Weights of a small transformer language model.
Size: width 768, vocabulary 50257, 91.4M parameters.
Architecture: LayerNorm before each block, biases, tied embeddings.
Training: 971M tokens, 4239 steps.
MLP neurons of a small language model. Each row is named by its layer, matrix (down: output weights) and neuron, and shows model dimensions 288-479. Each number is 500 + 50 x the weight over its row's rms, rounded and kept within 0 to 999. Numbers have three digits each.
A block is one neuron, or neurons of one layer that tend to fire together. After each block is what it responds to, as a language model described it from the Wikipedia text at the highest values.

L4.down591:489475432549580438502472544524488522563573471449473490596444518464521377505526552534416532526570443502448581494493454513423455475502530579430518498425460537513471478524450482470526489459462479514537445605500502543500430463518493480515576459471494492468457418442551583502538510527412440482602446484503401522574470595494552441473473404575527418464447581498482532505461339438549554431534508415580487544500516501512492393580541516610459479433489538516493468502492538535568511510484476567534459514464480427534458480457499589527506469536547451571501528468551491423521435550458432483
L4.down615:394553483551492450518454465537455457539492505416517489502483485529507525565552458496539451475502509448469465441517491493522490509512507497449384428468540489451518451501498420447512471510431522622569567492484538556491522533482454556457613488433496449600485493528446514455472540499496512467485569400518468487466429416534482546517546466490454402510522607505503519454410447429470433476536487450510569498498506492601455539472475465493448487491512485572435502507573480479432563599419488521573500478497533422538564533398433342513461457505565461573535543462506481529519482568504484456
Description: Commas and periods inside numbers (5,060; 25,000; 6.3), plus commas, semicolons, "and" or adverbs continuing a descriptive predicate (was dirty, ; was known to be a bigot,).

L5.down151:611547483554342462471523470498417425479448578512537518456474533545581384484408457524473467466514508492507620413484470484537441434590473556499465587522495443497421473430515540530517452544515606500525433555476497535577458477517518494402509440466539476487491515482502460383511527506512506565520533496582476394478492547510519439526478515475561584517432395460516561456491438469424503481492493530509456556482528644569534496439548569501538390445614441494411599467395524566457584485534458583522470500522517416537545405478407553522452476469595432574480528476480533521432598493494592537
L5.down1765:511590376543455510414562477460533484408444582601529491410615520523629435531450425505458526539541534456476488492482536548489478426582560434422476472463488576533463523525491522521532483524492513481521488453442527469509527485431449537571523452388511471476508425517510455518484461471486500512521529305544466555467425414499519437476456453524479502452530486437586517497540479543474493511465539631503482419569548601451477450480551494520487553516470448457412447477453496551497539457534455523589441426582565501558437403521554439481555516487603479639535543407513553469510471578493538422
L5.down1798:515523577430523371527497536505538519542483529510528529410516503511420420439537483498413535479526456494525527498484524453376461519493496462506567466485535385452524524604521539547434464511458541528562584508438488426472501562499521520482425549495499605494485543499494472521403440570559525419516489515490487567570479505562500489434536522527470563539438521457504501517417555523434504486439533467450515390472488514535471458567497545532422512539596437518450426454410516479545523489427562482408534481557487513503452463499463387522451488465563559520497590517488580498469541590538458525
L5.down1969:518550437459485466444505468513478521580547536528601538472508477547610471490502562518534452393496535332501534578598541413332484478543518481480509549477560428491404461508531493432498512572481387573502586495468535474489496491470546446478433511446441549529430598538544566402502489547548504432519547459488498479492515526537507489561507488500469495457522511395503580432520430556423503566559493551566430491506517510447497511500479470475512485426449586468501505523487536557560438527499516542518522509561500499535529502554534548423587462542544497536367456529522475497462469539483489445
L5.down2024:489488500504477460460475462488501518492573464588538544483552523570514484597511467604459530431456541575451553527480462508557476495485505514545424472539455531468474421554442514396511548527470506526492569476470515471504528535564414461501515434528419543514502512498534505486513485511498420451481501459456527487416523598490515517479446502426495534410521525471509513443472570520446576551467438578509461471514422480479521370481463554559527487517489507619478495469527472537458370554511513506542418496590476466532505449482504457494434492477555446565526455550436484555506461531471556380
L5.down2247:558579553447524464484473545488453494535596495513441462567391562396486474543494544532444456604411398600562494514526509546572520421429483506492505496585505532596455500547512548525492532552476511532547445557502521519471556510464402437562441511579408492508517454478502547501507477500498522464426615538611526467577523424491515341427490420452531483506522558490541424540491521435496605477419451418503483474519428536433493539518558518532507552521507452388466460550497466435491591451516519543414509577551547579463532464472487543424478493463506386536481513528429521448505477557540414520
L5.down2325:573495471552502532432534454438536418475399517548496530545563557485518528484538478427547486515498426558428514589559462523522493527476481523533557558445514488542576477518518462534500596520461562430597458577516510625492420594371530492505402485505531512516520447378580495534472464480550529543456536444486487418512458537496473502527504458457419476503530576522532523475608402448434414510483447497464444476483484502560551539504554487494487453511467557447383535528553460537503530349418472404511438543485450597494456484482501450501591519588442522604540404518553480501468366515508507446
L5.down2365:443487415544436563543549498442473532563522513536497475440376533541530514498435498540413612552533552531454520506486443578423466427536449569487492563496490568503475530399457569551504577473409485513526455489459474495482512616503474418483550521506436523483484487543531470469548576417467510437522512509514429480542443435422371568506491478570478469428520457476544480571523372486423533458532553535545542413504501464529510462575587479585445490473535515439436542498514531476578466492447510558550541515501493438501494420504470476523509519524555518551563517476547469538535462512533500526
Description: Decimal points (and some commas) between digits in statistics, tables, percentages and measurements, e.g. 16.3%, 22.5 knots, 12.7.

L4.down1084:464543463556522578547505668484603489519472589540507525528424507521524477494554522415480454441515516403440422464432512465507430497474712524548461539553471459533586532502479533461448540522516550563583463508471469504445478511526490513446462436517443457565528502509471488527495412560462470437478489500522440485433510661503514502561430485411523521615566433436471524457476464485484435430444440495512532522537487588450463592556613455534499376526477502603514510514456629408555606549494423543499519507430489465510498514595516486434460502406515564489534523631441449608522562590452533545
L4.down1258:556557548513520484544549499522527506550420532450533514484473482548479465522532548516533479524395620553565554557479396493453547545479571475566475445379511422488503542518554473562578444446570524491586472483563462492478462467460572459454457442447523496492527498435417448517471520483505515571471626442472514505492479490468388523496480504442554505539489428451488494569589476509617507455466486564507454442517404514468557558548521569469515492453478571471497405468560471520467600606530483517447574499478479555473520564473514475536436490382481443549462512558489497563460465509476471518
Description: Past participles and adjectives that start a modifying or predicate phrase and expect a following preposition, such as taken from, enrolled in, popular in, such as.

L2.down843:446474484481509435450503507496460554529516473576507441436477473513496589435481460475505458424472466482540477429462501492454562452465552530510494574570542473463588508566554527520427474535399505452504534434478568512314396682524478395606510542489527439505500476525379473538563513491500418609596542528543381502471507432449501510471470485559522502549494627513546533533525515558486532519535390533435459573404534480493544503513530487550474492523514475413467485542530563540486492446599496489526460454481466524504466495476532519469522568514452512443450513539509351519511512530515629506
L2.down1363:578447477435499483457443633444458419479511426509458449570547516505627548483516430572457498421543506477509505547481470460511491481533520498475462496520501499508510505464473505537530479530474528591525495423505547493437399437600596485522504658509502488509555504442560565521552474478500512490487496621430482517590470460616465499482477514555446425547514507475583429470503544500457464504425498496474463504492519574444472548500489474663588467511540518494540531489466406508534422562452488588523527534456560611625530499561449467530318493517452600506409639507450462497467495513475604562
L2.down1944:528473437471489471499564424451479506484526447605513419587532557488477543526503527434500428445449616556451486551479578468440520535487456474523529515489480512440489499571585516425521433416469438541519579609483542518509492433478491474505623635429480428482467503514453418467598577546572495435524447492527511433524498438477499517447565583463454449516522532550540549461539520537524572504437526599458522532400475498423429520491523518456533542476506529447522501581511478588437577406554477582498570496442446541541512439508549501513520474452512465441461436471487500586471546504594566537
L2.down2290:439513473512570577509536508483455382416473473521384529441535549521464525580482523542452409472468539517500485456446554517564550527514500563567414404405441497478599466463373502491500519458577521523521558546470575471426526434484481501499515482494477578477484428513516453493514500586488529486516475458448480573487422590496510576534496442492546518501518492541533558371555485438470485429439493504463511611461483549563488511482495528509489518477427474565438478425524429451426472468535488614526491545496550486483534457528486530519453462486529467548466481496468623606553405488379541472
Description: Column separators (|, ;) and punctuation (., %, +, °) right after a number in statistics tables, e.g. 4 | 0, 3;, 1.1%.

L5.down924:537494472502519535538438491442436536475505464427566542484524505449434585537564466517507433492463446463524497602451409565442363523508575384462527465419517559482514532514535481534487492400520560495526445611578428542462526414480614547477514483523442492432499423574464447485455447551400573493511531493500486504504528540485462491440536569480429486494475457404515451516515497554567456507438476516524511493487430501416524585564487509467552443503494602510539465574565456435599542546514487489485550458515463517456520517508520496625467441485542528451625563571515473507491468530466406497
L5.down1077:517590526502523618513612472522563448494518526533572486460565484455515591501507466519518480420484516444513595448528528515491592484459550482458514501457529508506470451511532556584427505567509403533461536502489552512576469339443547517520455489476525470520457530442489485447553536493456497539498519455501439485506434514498515435493507574425518500469452597451492493494544579551448371516534495465555486535440561489466345544517550451426569447488581481501420473484467495530546647501595447538448439540600437494397526531525502491610440606494500446452479459450477482401516526543496573517
L5.down1160:589528476467556500460506498462499513538446437460537488508565515484398503516423398547425432493527487407614567526430485568460533547463553467530449495393670492456438492542517471570524535528509480537501500559552472442410438506570423494502520492501534501535491532540544476505543657498448544523429491452508395497509492424553384466508569495545575560616441479481498521455477591532517472400564495513518602465454535482486491572502498369362525451476512514433504409591563381431566532457485563543512465434459417403478583585507445571436549543514477419489455454491518559433567509522474606455
L5.down1176:501472571448517608541476485552503483559629547534455577488567512420492508530571598519448519471486507427455537548562570496490456568510496533523579502455553438465511514450421447429531463504548470504544551564499526415528656480518541483493451557551459544473503534505652494454549490522507479503436490494480519489543504556517548509499483537471456459562467494439459481562486468513504473477499569460446472486477507461487539482512502643556586475514427506455515493560501464503493522468523508525498372543433511464551447485392540465459469474511489515446465507544495527500527423499405445531
L5.down1269:510480497587624442422546500407467405433410459513473480440538509455468465530514515482418469555513494479522500440506528590404483545489521510479464458429608512524500528529523522558575514528506577494494429534496484405420483541498575517548562524379490442473521596583544423471508487503486478555511502472388463581541505522580472454534446601530549465590455563565472506504465433505477428424513479591575567476426576436500561572477441482571550511437435531540451566384540432501445508465459530487421535510483495481487492537490556491433509537556464371523538506479574553470536499454386538469
L5.down1351:479485461478581520451501426560521481449443466503495523574417488412536595591488563408503496461492516440547522550467549460430572423444479489557506442498526563488563571558520454483506465498530424521485530441511505575565541450538416560346479514484515468461610475444464483440595540503481530478484532565580514402478529486505492562531495480371514433476433451457510496460507493574449507431435501438544513504482425513521496474476475588586532495472591515477479428480537480589557447554485519558474458572498352510513521472549466476528471531492500537461492539468442485540565477501484493521
L5.down1966:413439542498564519542543507594559551539522549490569509461521485576495401408459465501427456443489464542496469519424449567462477543454577501501382435455520471476501517465463551499391503426466632527565468447490522456518513491500610539464507429539501464438523472510502414479496441500412552475558527499516528512459521493534526452448567527543496483489488426440435416542514502431497593538487486482472451454559522492572619542526568447402386509586414445488586517480457469522476459535547589475424645528454484635526530516500603467580496484429424535513557543614581494485420453478432492503
L5.down2136:502577442602454412458572496514494525518524419505490473516437559517451502527472495510545635507567431494506554449493482421508525446413489523469521505444439578563420493429503448629501493497552513475479533530494533521460541464486500522501486430493434462480513495478584519413452555560520539488471508518574547547488524502480482377586478457496522471572523525489527556483584517566523498473510540495450448480525535533435457450503505534516605454465479585526575513522553461468493434474539450478500537579512395499538523473451507540589500515540479540498414469579505487529455412495463484564
Description: Past participles right after is/was/are in descriptive passives, especially location and agent phrases: is crossed by, was designed to, is located at. Weaker on spatial words like western, just, almost.

L2.down36:502528531543584525556475567454459510560447434564475544544478556527476480448562513564442544438524494521449581465473533440563583572451428518434495610519518476513608473481467519502519582531418511478466470501500540506522472430444473537507577556440518534481480485470507565583488508516496581609500542526467526563414462545521411553525485475444514483470503503442448525430497564462452526447606533463452562524481501530533551430431519487540615567512519503553489552395517498426492529551519375555436521470507481488484636493520425496485549451528615479367514484467492456406432463492508454537
L2.down344:553477522485495447588537466568425467500367478409467437485591542447395508548446490561464495467528493451480477515595435579471522493428546513524451463434541520384419566421522494513466509567539436553434428491427508505492516487528484478544506549494504500620517522459422507428517435462439469577460485488487475528428465386567540477541565529514501442507407441405534546517509500511521446465594475474445445589434530530535516497544445510581481443503449565482516461590404444544540470504591529511603504496534412514480494569478472585447421635484476477443533518393542501473593511527558602456
L2.down1679:572411496556507529573605501494488466416374477457524503504694474445401496510436494539459491571522476420577520546449501490445487509359490457531536451433563492398452506492490482475456440478440429397514545575574526510435514464490433480531515498492524469514535654503585542470474471538434507546410504476516491573481494350552537557513601507544507480562516493539522553514601409570540466578494442516499520591429491489527504587524503468420580401475438587522532515538505404542488508429457580485495452496471513475531478544527528434494421595540434459535399434468458500433548489536505543450
L2.down2654:442488608454546588482538584469499499485393538495514430447530524521510534497466444454510490608518570542554505438562523448427579493473472490517475464535541467437600482485567475433446535474503475447490416504511522482467457477459467537548542533486507562496494469483478523448532507554538430529463425477495526410387518469495422498481444476474551521553540496497453497506549546601478509532501372510424526597497470462454575513482509508491436404558552534471486561504531438464506450533529530515536500555592421535538491584453480495558523534604434402439451474527521544487483503513543521487
Description: Words describing physical place, terrain or structure in geographic and architectural descriptions, such as slopes, river, above sea level, platform, ft, off.